From a checkpoint of a small transformer trained on Wikipedia.
Size: 8 layers, width 768, 6 heads of 128, MLP 3072 tanh GELU, 96.1M parameters.
MLP neurons of a small language model. Each row is named by its layer, matrix (up: input weights) and neuron, and shows model dimensions 240-495. Each number is 128 + 32 x the weight over its row's rms, rounded and kept within 0 to 255. Numbers have three digits each.
After each neuron's rows, "fires in" lists the words (lower case) most often at its 100 highest values on Wikipedia text that the model never trained on. A number after a token or word is its count.

L5.up2430:085151133152109166169096144072123114132148152103103205123124131121043141167147127139122188125143145101171117200122146201191150137147135108131177146136119084152135100117147115126066144130062137151118086116132093147110125198161107139102130112090102157098128181140103168164124131143119187130109105150119129131113121087131162127137071133193075089192071098139135129151130112118111094078147109069154109133203130102149153137153142155150132071112117111132178113141119088138143131145107124103086128072132137154118175128157181117120075101073138138119141119149102158114091174157188127144120150156087157101099078146108168199083120104124091083152159192113125093105114146092135118073130112148090123181170178055136163142125110128076159158084079153120102146098113164107089118094077199
fires in: "the" 28, "north" 11, "at" 8, "south" 5, "on" 4

L5.up9:112138173227102143152116155118101111091181159104086127091122131107211094088120122108121155135157050164117171132169121118140117045047124134133175143160129141090122112146151137124135121101103116066133115127146152128124101186178170155166149109105138162148125124101148123086000131186171112155101185077113100099082167125162158149107100161122127113165159125082178110157164101153129117190165097159143125149090161075121109160135157103153088162091118155126121156091100184082164167136102175166080199080178112139162125105128125107126152167103132098133097143127107146154142191148126156064110092173091175178120190122104149104129202159092170110034100129135100118111104167126101151084144119097157100111061187121096130121131131105099157143144091108133120127148125077077153143133104137
fires in: "was" 24, "also" 9, "been" 8, "be" 7, "is" 6, "were" 5

L5.up83:117122092123105156130085136105121133126190097095071086144041082057162136158145105185117137126095190159171149109163057093121122172059116121165126136053130118152140112165158167111111136087123139141129167156185105186137140176147146114122142142097147117145125096122097119134066118099124138193160166062099112125175142140105146087130146161127081136111106152197099117083176090100091137077098086151140168126150111129161125081157132096068179026124147122094093173140118138144186168132084084188160110192109142136144143143144123116081116052189142136174120197153130156146094124159070154152106136115187134171135172093146122147093130151112164090147112141144155054150101171157081131120070102186131097117088124118121111159111181139078095109116089103142132137133127107099142116144108138
fires in: "an" 76, "ana" 4

L5.up1686:108159099175083146118066151178138117146159155112136094099069171132148060102157124154181166143131123160064121124165161164177125133041094091176079165156096126117073156104135119197120140159096086142135148084165161118096150071095165110159118154117123102151058142104177071167136147105108163167151093094129105172123066180145083124029088104110132156202111120071123109061145172118102083087104128123101140168130105118121149128142167156149097112104201094095056137091128142076124158141130144147153104092172118131133192138113073127103082108109158142065116168151125081058122142108109146151133153119132148133126114106092148102118094112103172094165115160145128128103150168117116162139127084145125130111129153157145104176145172164119093137139118110193111201104156122084156097118150148
fires in: "to" 21, "a" 21, "was" 18, "his" 7, "former" 4

L5.up2087:118127135141108142144115146170127123130070152155109108166126114102071070095141124122115143146104188170166138129115128127166099108149120089112104152179084165047116123152134103188162129148112160178098185091136161155178118107131147132117089163106081148116159141123114186137107167119147161138121103080117154134142123147098115138120012120074095146114111130139142140196114128124108067088095115127093085138092190153109145096138138146160108157081130093128155131142118145126122169123181137175115136164116123100173154147150135116133095164146206061133194160133123110155091156151118092130092190109097050074139161135092139130158146183074235120105130134171106158110099132142172151134069140143088073092041183185111070143112159198114117207120133092117096131096118113122122115113127166
fires in: "a" 96

L5.up2206:138115098089158201179128131150114121170076141154115120071150137138140092133148135157075189102150163191153069163108119094146138194146131146145202108113112181100097118193151119124109138168136105127122122114138125109090137159141122136126109129108106128126107106119165220079137129185121159142156101148166127115166178143142087074111114137108110078168087140155220157085151120104126140069115106100162116112138170148152096134138126140142064142127105112159114149117138147081173139189201130152124154168077073134138144149124143110140101144129192105182151108099129157114068156147103093092126124090092140136128125141123109121132105123121134082177145119183128104157112150112088095086181148151150145129110121121129159156116149123121072157166085124089133124109129130099146163124131045
fires in: "to" 59, "would" 9, "not" 7, "will" 6, "may" 4

L5.up1969:153132107125139125148066152168122143107117143091079121136140118114129127115143098212178118151139153154109091109069129091134191163163168131165153136156176138128080121128124074099139089148094169161143119140148166139077041164120109116180079082096134095096183126182206127119113168111130092206155179121100092146053150158036151089134129130175112163131156116083129098122196184125110107128096069117165126129109101144114140089137133104158175156118133139080116165114057135103143118157115142104143132143127161124126124140080105129108091133138142168119156175144131144104085135133101139105110134106141084110136141154080121152124193176044179107121088147131188082164022102140206152123063138110145114064156119108109107153088114185125110116090179191157128145125154131100166090128140161
fires in: "a" 42, "new" 10, "the" 9, "my" 5

L5.up1193:145117092150095106174090112162128127161088168161119066140080113145131120145137161109082051133123143198137134141149118119187083122130076163131145125175127128132145168119113099144121137100128165118137156100096134090104133122143186084146149155112167108134132134143154172151079116128163172158200107124120132164141108126112147101101071184105087207148089126164184130152140147134185096093103118106058095181109159109082114095167084103137089107090080097114092166103141123121093129178096160144104084181159147140139125109151124123102170157140150078131171166115087164143109148156109153056153140102139136114101179118134177124087092171099168151134111159139140125121101148116167164150127135122107106126112126162119105117089161101146095174121113139164134121097179101154105116111096150
fires in: "a" 90, "the" 4

L5.up13:096086154111125188132133164180087181191133117123223129072070167074109147073161132100182126140135145156177131128124101137160160135144082138156165135157096157121170119106184160108187112112134138087099195124128082143073094096153186122135125125093113128106133109141099075106177138100143126120118141221138132105088064157085132109109117187111113140152187130087120147055082092156101163122185145152195139210128131117186066098135177129066090141127165092151123158113164158114108143203172194119127146083129185164170150105140101099148097144144092113188119137173148131170106084109152083108125142097157180163111152116106147189125082163140093169123106161113073074150162125115097152163108079199119085096212173105136095130132117093062138150122088122176168163104107135106132119131170121
fires in: "was" 29, "a" 12, "had" 11, "the" 9, "his" 6

L5.up1251:100197148142087083120153151113140057111145129112166151113084086140166130144128084134141086100097138155154144117151170102156169172120125146100138144114089186130141102160097152077074106057137129141095125100135094129139092159110168127120135095153106084108129074090132113151090098102149162163152150132154104089147116127144107140138113150092146160113106061176139136059145134141143161124155089155139177105133130197105161118089149169037120093118108084076082143120149121121128139189096118160144146107164074099161136076117025138143117151144102128123122160086154111193109154156132147090125129126153139186097172172109136139087131150140139112137131131166100115039180125134111159120076154178143143180093173131116141089134205114097080176095129087180124138063084172111102110164197111
fires in: "an" 83

L5.up2385:147151103115174193144115143094159106190146210109131049145194151120098133108141128196194159130106083144178134164115155168151118127145156150159131081182134149105074122126156132112170146122143129220103132067182125074158162140147085134098086141152121162154147131102066179134137103124164158092158170130112145130115095156154089165075086135130125109147218104079152116117164094144064112146152125069151043105129129146098119085136179157154129086104174084146144130111162083182184104156130138114146164041122122153157158132090116147179148123095126117120089100139129123155093162147115095121110174190137146125160134127148118170135149123137169079066120154142138120085143075129161054084088130083144130088072123080126100088184094114065065162111107131122107090114150185115113140098120147
fires in: "in" 23, "at" 11, "on" 9, "de" 8, "of" 5, "after" 4

L5.up1723:115127093149080138159111190107094073138148167139081111141182128136140071162104108131055061100109214193168122186185101152122164150134121110131150132156143167139124120109148203149078126122073092107031136144141088101116111130182102139135116153133127111172127070102172152134114161128184144175120116144114099151148181137068166067127151154102115180138104064130127128125129115148139162112092111131100152131064116140098109140131163098074127102139111073092116172080117122117136133048072177166099112130142068152119195122082115131156122185127116130121108127166168153169098157117139111119124109154189056149104149095149158109109150178065110145069133148219113096081106143159037165082090175122091108141066132150175125174143168156149070150111105112131122134133166080142140147102127117
fires in: "an" 88

L5.up1657:088117169203017101197149128091064161159106089135113120087060119150102110155157114113120094187064149141187136103144174152129131141226116164186084137082091135140120143086144098135152100105130136168080047161081048112172116151077189113131072138137129132122136092132105157188149137115124107128133093151121190138116103126076182168101067175167151165112161114109107159096107068183122127076090104118107150151139157162119147054125109153135183090113186106121100112086110146144137057155183144217140144118186085133186131125051168161121034123129102116125118097079120116146131153144110136099110185129124149079086121143146128121122106109161170132190130133122100095140115139106126163163081163162142122170115132183084062127143114160090159186097108134184125140119102187151143112078118231
fires in: "the" 28, "a" 19, "s" 4

L5.up438:173187126136128129121122122137088129179198107146090105190120139096120067104176120130116180097117156124137174179160135141118037114094126170089145127183171133109108094113141119124148110133074167137190138125140188134130158170119128108081103145105104124192105087105050127140088090094136143117102164107141158142179188141126102153147153090079163149110145135098188111131098159110077130109133119103062096136156175070145127086147117110142082078133126137101151113159093110127140096150076169135146100159118155097147163112039123189150109098201117125128135099173111192131086164135131098092130171165135203125199133135091222103147166105123228140143156115145112154074157156105128140137097095144186094113074145061147064187085154149155120115115098130080060126110103119108147115122092133
fires in: "is" 20, "a" 18, "was" 13, "are" 12

L5.up789:137134131189099166133111187169131045137138111134131113143168118141165140093122117126161059161108095117180144145186109104128106124142131134121182144101109167126120103141152141097144150143100169190141101087144116162191163126178162124131167106104132079107077088164118150088074118116141154159134163115126126141102153121089171147113149110069110133150107101104169125127197148115113168132175130165127087121107151174190145122075183109175138096095128108043090119050136143125104093155169162157071149145132155151138146050129094122153146160115184132165115144202178147169127127170137096158092182109102118199114134071079172165102139120128128144151127156189189145177150141098184212109092160179158149156102134126098113180081147121122153194108140140178143102111137098136148142108126097
fires in: "the" 27, "was" 18, "is" 12, "also" 5

L5.up839:137133088170141138083085143176109082069116173127164075099157149140171097142151157099190102115119140156155154128185155210180128081146107135097134082144113153106064139080122140144114157126122073140085161154132118141141157144119155101156126169137092146158133117160135136087116183149207155178123175099102122074200118118076160164150158142122129156137081089099156125095111147170127110102117158114086161136172081144148164132122127120166084125131145118122109102125118100080045101130142189120111143121129143167151106112134142126110100173133114119158167150177165182137099150171134169088132154108134100123108094113132157142071110059109168131167150179137139145120141133163156138113109089073155126113076093113092109162123160127111096102141096115119130134111106141102081079092122150
fires in: "as" 20, "the" 17, "s" 5, "created" 4, "became" 4, "his" 4

L5.up202:076124109196070201132108170112147075144150147158084112083124120115145125093171115096054094128146172171135128141167157109158101098051077134140136166107123143085137149168128148106163141104140120159155173181148115164126149174111128123143143107086153144108106125111135147068099110121134187170119197092159095121114136110079194158138075169148127165095124098078151104116132098181109164096132127137078125131114141180067118099153126056091103126098159103099098145110139117093101129179134191167112092116124103132143172115131114141128132162121163145211077178150109126185105168155107124114153140138182119128133156122116127100098099158117172140113091164170081081090078139110047134083098065160138080128143139147083137124189140143120153160136074083121191088131114147087127101121098104
fires in: "an" 53, "and" 7, "most" 7

L5.up1743:157142119154100173148110103148121092106114151104172121143148139165069090138176152097139164168110172137193109128105137149160098163153142114098184102119093105113158133163123133117128148137121104137107097111144144149217087109151167147152119073074140113140160108176168162087068070181128149135115112079147124121144104144133125152161140167107064137110122145119085072134138152119166152106098153169112117161117104118071158091125120109105128132122143114124147169131138148129071150107155158129152129172174134156164161098115157115138121151158133091153160125093145168136114169145081136105132166132134160076093094142083152114112183162117163129119149147158137136141096143105138175087078113143128145057107171113127104162106186123145126111081152159160087162076117068118153112118057183
fires in: "a" 51, "ab" 4

L5.up1901:134139160123091092133090103125131100147114209095092095165113145123131130093157110124132110156123123131123124088127152101133162126100156140151104156151127140116163096104140108153090031193106192104169106115115098176109117163112170108158120152161112073069089142181125102115130112127099107139131130053077103134193119194097160125076160094131077141132127145160157081123132136101102136115140161134135110178166084115148164109147163120146122156191207081127079198104183146145154120139128165155128096090129105122160155136157135141142091108148159199148097127122095129117140163152138103176113162127111106191132149117160178129093145110119124068125121115160094141152123035117121152102136133123157109134107115127116158090135103053127133149112121172095227123038107144132142089157144076
fires in: "the" 51, "new" 6

L5.up1277:154187151138164153160103193103102087125119153180086094118092149174154116032123077128121140115165168170095129146165102144136147106099108146140169098145096123071138121144174155187145191152124118163088137094112155133147130133214159119137091135084142191180126123174213111135127113129127129177099070148147100099113111113152098115105147163137160125187078088125171132095138096199139151117112139067151187149168128143071160063113163100116079088125177131099072144107147142135135157137110149143078160127066131153103083095103151118159108159082172081161124106185087163165126169166096096108115139093083126123147121133118130125165100176144172109220125183144154143118121136131091193102069140118094083116112130156106152146092189159129157120116110142084154167159188130156122093114129081
fires in: "the" 62, "to" 26, "of" 7

L5.up2237:138129144181136125094094097128095064145121150128094136144156100224165167093139190107074120155117197174129109136162114073159071147164169174065167134153118171148158137104086191103127114112144143149175072137091134163121101082153141101109122141138096124174164098137157140144075118214172149174145120129098126180112102146150157165125089177084095150113155137115143104143126132091158140102169085131097068139168121168156176113114118121125106123059166106126103109135133119147113102121128135165132128145111135101140166047117113193133114255085165115172131142172145181192138093113145104125133157107147107168134128137118134129112126137159155069125176144134093157171124086118192131127072172169144131114113130109099075114106147142090067132149127142176129171073164150161131134062161082
fires in: "the" 37, "a" 14, "tactical" 4

L5.up2958:121102168157067179201040101126114077140144141088128162098111092156083094133167102112049157134142183197117121152093135144128104093094122107158139169179113157126114169114134119156123124124077137154171146126085159123090151130096084127142093148090141155092173100116121096091190116121154172091064131117138100220136190142069195129114099184129153232132206126152095196106118140100074115070131140090091120214158096150148136099130088137190110120100132104157101113135136113102149117103149104153134136147095166151137218143154176130092070087133156144162144119092179146142112114147165095157097157168192154162128100107141165169133144157137132159161168088161094069119145120105180096171191110175134137146152142123204152141096163131112183144200135072144137102100106084102112118118068162
fires in: "to" 32, "and" 25, "s" 4

L5.up2985:109125085139108148179137154138121154170122169075132119084105088110122066159122119121108162045115155123183051150053156119135148188130094157154144153078127099145140108156092105148093163113133057090181160071121070135141134190170107189136129118102187095109163165145145131132144139077156155136061128101110147131124135196154157142101108173151111080171159076129146102189119151120134149054157097212159149104134138174122087183098127097099140144100198120108094153109082120128125088150135133109127142091198120220201137110163135124095194127122141170165141143112134125190172135194084120099096168130187148142111122097096088178065108174151123098087068118156078090100162117081093096162149089151166139132114129070139110139095127097066179152057074066089077121117107152162098108121118180
fires in: "on" 45, "the" 9, "may" 7, "august" 5, "june" 4

L5.up2246:196136105148118157120090083158130097143088141143150113114110058176162127104163173072074170115168193155147108087093095123132128135117117137146122139084114143142111155186165114083160078111125065136158139137107114118154124159110197095134120149102107054108134088156192151103126137145085153144156163166137128175176069128105114168089124149137096180168136089145135105122129148131104120135176089130123145150149170137130162138110112163135102124101156096144131146097159160144108131118204179128126098154206107076154128111180162095085089170092222092149110163129101096175143130188114089067079177114104136090116107031081144118158142111150158071102147157158143111179165113069162169105150102168135165120152125157083129132104118153126121162167118092201175135067140103154125088132164178
fires in: "the" 55, "to" 19, "le" 4

L5.up144:116045136110094122105093132153114141088074114123073121120139110124145063086123137159104109102145110074124115099137082113145046170057126124107140127128093155142144172094140106101102083102110140079171112169119129147159163092097143089118128158107171157119155036088105146143109137091134119103137196164114101070121139102074123099122123128093197145169104084116092149085113091129094077074148072144109100129148224181173168164142101135144118151082130213113132125068201165162131121084117150132096125122153080150173160146164187107090103114148175114122142165146094147139114083120117201077092114126075104134096096093135157123150124068119096061118100197148118080187171146083144175088122110062167095139110147153153105148140082144143143192140150152162182095197170126114165123119140130
fires in: "is" 23, "as" 13, "old" 8, "was" 8, "who" 5

L5.up2371:116125084104074138192128190135106113091077114168097129131115089218152039103124071162072163131072166123103088127171149113171108084081137109119181166150115152134160040112150098116158144139127134102091123114176124122137154132114142141163132110092098158192129098092059191075082114180139129133088152129143156160083166161129115164092113125113177196157088158064097130178127128162165092130160100145137129173140158138096180141131117108134134136131106140130155149145169090115145133113106152108140116140132068109122149096093140147145109113112144161114146125135115164175163180129173118153146146132105129182110137109112149141128141116140116126088121156145082106087112109100123142114163125160100094064133097107089138104083150136145110140062100160083197120145119095169099146104131145
fires in: "he" 44, "she" 6, "to" 4

L5.up390:142114103145067078107050161093191114124086151139115181130143147110165165117137089118124140122123058134121112134138215142126142112131112104176115164125113095135116126092096131133087094070091172083147153101157130172168150097105179104121169164121082090137125174143146103143132168100146109159139131119172165082159076126103122153201172088121153154129188121154188111161143124207187127131153082173145151114176111149160120108116093131096178127092161088119127103162125050101128165152092208145121143085094117148160131159124174131127105169088169128169111085078139115132097126156181151158107160085149051120109141131080118155101107179052084122194147180092164140083109060146086180137136088126118137077101186145167128153073208128116166123072087156131122132105116095094133142173114105
fires in: "a" 25, "s" 17, "his" 10, "the" 8

L5.up449:132129152091065128150043132127123172154124142151133099118156106106162065137147115127133114088090150144070158124100150202131102120140199130096141195122155147120063170113166139088090130149090057129148080142081124121145088112123134140104113104094136074132141138106125120120141149120138254143185168074137110159151113144135140105107056098109079173116193116112120187132183174140095104121171140105138108106096143116090119097149121130172141140135183093113101107120166073112164120156171193105111103145183163151110075093085163095095087132121123102095121133066127091169157136114177070143089194161105111114102120144106134162122169149160147158108161111167142133140115178121153169011071141126077200142098148141139154119140180104074120154087066113074087144098138124070075112115160124
fires in: "to" 33, "the" 24, "in" 13, "for" 5, "s" 5

L5.up2163:088106108134110131170139150133137099152159153125080183147164134102115086060205124104150177132124168127147116124146133102081165083123079148131141113180105145139083150098082126117146068066127096130151165090143161084092198121123133094120156109187151187131099136174140076107134127171124151094174114104137123072113124144128191142119129145152118132136125168113159126124173120140129139165161123113173109150136095113188159147112095162134122096135176092079129105118145093101087129152166073140094103145132077191128135125095104091125115180100163162160162115098128145131132152127037124217065075120147159144115162096125149163108157119179124110099150126172149111189099129101086155037149110165186136150144176191066079129153146073150145149112098047130105092134110156085163104133132100
fires in: "first" 27, "second" 15, "third" 5, "adam" 4

L5.up2482:145138151084135124152108143118118121148106109095118140156134152113199123051147101152116130112161125169071110116114167133161105071105081104108154107116127119137118141129115156063168108104143125137200101103164132146150141124141155077141048133147149151173151137115104178155073122159223212144162161116112062194124036109114125139152091130141138190118111087061145137125148093129149109077172069128104156136121197154183133068134094137114144145088157117109099092087122110082142118205123131098104081141128055129165184157132103175118101138131192156097118180091126074147117118162130125105148186143105087106117066090117092092130084105169198180162061159098134145121100196148109120145138107148105135125116134121133058155119159121155110140150147148129154073138188185081127092096112154
fires in: "and" 22, "by" 15, "of" 8, "his" 6, "s" 5, "the" 4

L5.up1422:152121140151081163103147095123109111168145144134156090125113176157138148120080174075105084177088128175184146168130138133173112130158122194158183108138107143109116100127119170066170127119139157127154153130141089094158136134106156123148061219085165083167170111177112152135106134180147128140148203133124082174104091097150120186068064196094075119133081157140148128144168125152171128103161122134121097172099174109122163152103127132129107137059106136122124142144125116142061102169135155121115151165160159145155157097093070173087116112117151127197113152136112114136101163145162149096120178129150163171147162065134143115024105083182135139153120119169107131135166114098136091134124131163116096098139146114088142118123145124097165147178155146150155134132131102103145135153130161
fires in: "the" 66

L5.up2133:089088123105143107160129148113124127087126135105107125090118153110125104092138143155162179154113156153141148165168140092179146131152098149150099129140062114177115090109126139196150098128146140147118135105086135156068123173134100081165111066087106142105149110135135150076119154120161125181167102074165118107170166132092134148103095117129140123150116100146234150163117098146115099162117112130160113128154149181147139111132117141080189147166179157062144137065170100141137112122167106088130126106144096138135181071154142182166125121130118137134144159114120120151121151137124084184160177131155113121137086136169199167117127161107188092100130130134116126129142099145163163130121126122149149174124112131084147129162087171163193092123073117087106130122093112136136046055188100
fires in: "the" 49, "at" 4

L5.up1716:120145103187086115163088161133121075083164096088081093134130174123109156118135121093150130106127177130178189215156161146167092136128090165134115149086088157091120074145077159195158155132127055180080193123142118160133107137138170112180121154200092098208163129108112147076074134137219147095119136166171126123149147185117117138108152125050142195176103145144117166086029117122120143078095127118119098157133131144060120137150159105130117156103190151083105168115098117116150130115139127150104160088143147182129113149140085119158116155155145162174112143117175140153085147118140165152090143120151131122131132108136183115092073096104238198158097164164114123174134140089136151165098108149121087148121141124094120124107156180128088143121108123162145121117145093127109067137118088
fires in: "a" 36, "in" 12, "another" 7, "any" 5

L5.up381:155105095111098134131102106071126140086088154146128093133080135128165134111166113104137179164170118128146152122137181189168096153094129161082127116131110139119189113184136147094154061106137119089177167114117117134151106106127144080163156121104130089121163132153125185118114110158131143131139134171133122123174142173073133132129135156103205175106158161087083149114089140117122113080114149163175128170236150147104118090156078138165095194096113078194119132112101109120087192114126147180104144099144118124106127118142188169114126134179121166116133163158059083106082141099168172146122138156157152083109165132160127124156153103091101202126133156113149109141113150064106150062107111130180091125073190130099127100145141168108140094140095138130091119158148105143140161158134124
fires in: "is" 17, "was" 12, "and" 12, "to" 9, "he" 4

L5.up1271:122124135103103146118133137139092111091099134137072154153161141114131117148172127072067104183087162099107127160109147133196104113104104085151060137142124134127125112170104114159161175066175080131143183094095118147108106138094187122127132149137171111115122144076149179094167197190091117133113117142151126159153093147096113159126132132090088156146120132164157144141131139129122112057132108088136177156124131137154153133114110079082120107098092054204123156104067056138112142122164137106149126108154113122191070132182228172173089213149164123094146118097133080125139119124072115125059125123152081152113163119153161134112162156087134075140117146120108083092063116083149146114122123113138053132080167177087131151133152139112131203145109154134162128104138167101160192195130104
fires in: "i" 33, "a" 31

L5.up2613:086039101112135106123108084174142116105159133141170131190104183174092128113195149139133143138165155136131118128138171162157044084164129159106124127137108137123130163130134092064160152124093119139084163133159114140132128145139113154136158143117148108102147068124127076068082149120118159185162166145115144169144080123127182180063106183120136163159084113126140108117135169083087131122137125064103052152102115110126141091166128130147095129129210108110155145090128103116120177153148138131098139124187151122135153152099103106144113090172137118099087153116123107133102086130153152128143179096107083110115135118168109093143120154088127130093055178124088122098096168177129161094078109085072149096117171066141116132113118146108158210125046115119136160118088100075117081052134170
fires in: "in" 45, "de" 35

L5.up2854:072164148168142134191073100162088086166188178141095102124114171156099117132136150072130133139129092160161141179177126141134099128138090157124159134144066133103085134153135063148147163142076105135160165079190154150166199057156118104134151124112160130085132071129135149125131114173104124139093132166114137118185126140126193148106080135104151178167123132118164160134150168111090143088144043127141097144126160130116149103118155085120113099081172107109136136105165169112147167067066162153079137095090147106150140122100140144146049170143179134165127123153102193211120163123140109144093117203113184189128119113095132132105129132122139166133083150116162106102090113145115141051093130100154121131078191139065210165123127118120117110119114108139127084200126112087075120102127052
fires in: "was" 53, "is" 11, "were" 10, "being" 7, "are" 5

L5.up2066:116122123080148123113095110160108082142128147192157086183124171065124084114136117127132065167046124143154238121132147107114144170118060144163123098161139153173120136115107119137184154191074165156057089149120150151152138142166128092104162181169106049138181089125087127148119086146140107144119166099131127138131130088133155103107073182119154109154122098173107116118148117105110150112146142157123172105138084150151124077192186140117170090161156124107116138088113118100099159097081141110109125096145112114174110083085127125084108132138117096117115145190196108117096166121083107099107147160189080171200114100117157121097105173085096113126142180184091076141108126133170165127041136161114112108096127115088181093133152178107070130098154109139136102070105168130098142112131110
fires in: "an" 78

L5.up2027:123109115148069162122074091117145212206055141187113133103098149159156062105151113148138129086090161117123147116152151143164158170141112158143132124113157124115083149136136154141107092130157112114148127165128128169119160077086193119111085135128129125160076100157126190135089165178083157104170145096081126205098093145107157132130161178146156129112104173122161163104129122118098196100191131099098121127173092169143118132139134098161117129142110078134154129085147143160119134134117230180112141125123100161194144129118126167142150104089085116135129107117127157151144135108161121165134151166144180123114120122142122158141111161047100134105142169168152121100138102128102153104140093117097120129125170126034100109111139142114138139105124063154168079116152071073125093124114188
fires in: "was" 28, "is" 22, "been" 6

L5.up2139:189165152107102161086094100097101106178177079154096106124095159117124140095162155093121158176166152127138120145143091125135162151194123210146134125186138130144141115145163127139146142070162159144140131097124133129167144183168212145135107127115164116162144135136061151144102117176096135134154122138141039134150139117120147120055094118083092131131097142078153168095179109137140124106169106117098115158140183138186131157137187109144124122087165101127101160145126140132119137142136135181076146157117179082132182127159089150096082108087108132127066131123135126161108130174047147145131156150144186086096106053120189081105128129161076139101136165100116106173142136084116090123140161188132107171128108158116081176084109158075175148162105079163092151109157155167117165127088118
fires in: "the" 49, "of" 7

L5.up441:098136153122131168121152140132102127142099182194076113167154161195070101110138123093111089178151123189123143109149137153128147083114094146128112157142088130071135101160135166063121148120122133130132065120072162124082148116158165084116090135129104093095125113126074105110134134135146123148114151074114104114129138150146065170093105145100125115089133111012168155163119146119082130115165136136106120113113140082092139116138140146114138144158075137098090122199172140067131102142104184142068100113157170110170189114191109151129111205080195130094135087182096116165097177131141105121089135152152128153128148119114139138117185125125136110132151189199172156139149097117183139107158102141095118077072138134155080130047115161112119212125141102128078106141157094151130112141155130
fires in: "a" 58, "the" 5

L5.up1645:108132192132113149154126137111130115185105120171175082169156101148130087159143156099127096081143107093098188079079136134164110130176115109145107140169186125141136135095090134130090177180081162133082127111117081128115153128148142101176071121099151101161186142122163115138091099155118130137139140151155157181104125156116121152072163144145132190125091162103156167153171079174170111110150119149100125238167143155044077077196116063161078189096153082184125131096087119163127162121125110109124103112150122124168081138115104107098123155135121092161192165159121180139116124115092149103137127108141138171104131142159168155082138163084118109123095130130178143132208142146140165059153135114175141121146136108108103179116141125111147165112133129122167080132134129151165091122107145
fires in: "the" 18, "new" 11, "2019" 7, "linfield" 6, "is" 5, "2009" 5

L5.up2688:136102106112115135127100094130105161116114128134140108113119102140186153164161129092126099120170153134119132107116141140173126137114170140110160129150148155092077137138175138117127115165180139109132143182098128132095146112132090074137160167137093103176165160143101174169104157174112196156181129167145162123133136092127137127097125140125120175171061094079119138065178091123130171123133153120135076112172145166141119103126134128107077150063112079172127140062116168052084143190083157179098069141190107172130188135132165145103081144120113147137090117110101141113124152164180092134116149122135101155106162102105093150106159164107108156127080157172078127144144111082137161098116090170142157114080101168115086112108184129103144133146150079152139110111140166118086054141109097
fires in: "the" 49, "s" 11, "as" 6, "to" 6

L5.up2994:162093145185079098157113143179118082152121121145152128061097157152128069138106121102126146132118136136060153142109183172154090131120137116148091163146079157111100156080135082177147129091084163150109147102150125117088137130115086120163117170091122082127121064117121071214150138017148124107138117106114118116089144176063098063166142078140172150131070170095118142121166140157103157122147086129110102144134116102102170140152101111132114152160168124124064163066150152089121142187189180143148131134154112144090113092122170070126129135106133068106116150101117134115152121156122115112084141137127123133131089145175183150122137148080126107180121092163126175073192128110122129120139094150136091120061123081098144205126120136085149061082155128130121118086104143178108130087109139
fires in: "a" 40, "the" 22, "banking" 4

L5.up1338:114090096154102133158122149108117124113119126138054097107173106197128121111100147127119093101066158143095109128176165137147106089086069106153182125098108146086122155171168143108186114097111149196152137176133128086138073158129167129140132140152128131159133087132060134112098102162153176163189139099122117160186091099081139148085081126119123167107087100128127163152122138111135103074179162105059157092119181194158149133122141066131110130084123166100107164130160093102129093108145157112133097125137134143123198138140099116158053115147186074139136115130118095186138092180100141095090129116117093152090103069085139095129087122133169157104118123135144148099118128151119140060146163158087191098070165107131137131119130120149067141146122132180128082084104143111150148083092173
fires in: "to" 21, "of" 13, "by" 9, "a" 9, "as" 8, "an" 6

L5.up2274:178127122144091093139117172145117051103151130157142112178135092118133094117147109092116175166148173136121092100141130126103069098055132167164179137119121144103097127169158160148135157084150161096101084124189094126164111180114102144149134111079081118122110068098118120103147100140127118111152109127093146146119126078122144136052130196094077152135120147137142106067175139129098127084126055086092147076191096152081130085103120143084124103130170040076124151109176106134158148113078191126111128161114205151095118125075044128101134051063165031152174163102118132182107121179141098122089166137126130184098118136158154130099136154122101142115119121114144091054120112111134131124144112148212141100101166104119105087146146142130101163120164118121136137120171179183133067118136073
fires in: "an" 77, "ana" 4

L5.up1265:123048159025154113197099164111107103154115143183166100154132093119119080098102149159132123138126127141168130151193137178111134132118086172139139086126144159095094161115136176107142079131154147171129146145165124105072163094096188111154090185151109203131158094150119140100099074157184165180111190125125059118098110120099093113092154141052116171115122126052146166118121166198128172094152145102160105085147187121152146103115155104113118110133141150116136149154202093098109143125178172134097118188119124122148146129160148105152118098133190110151114140149127137224066150175156138107125156120132135082126146108080201133104155149142144122086143144147135103069098136170134138098077091140121184145144119159122100131122142110104090158122095100134092046143129102101094125080122130
fires in: "by" 52, "against" 9, "to" 7, "with" 6, "of" 5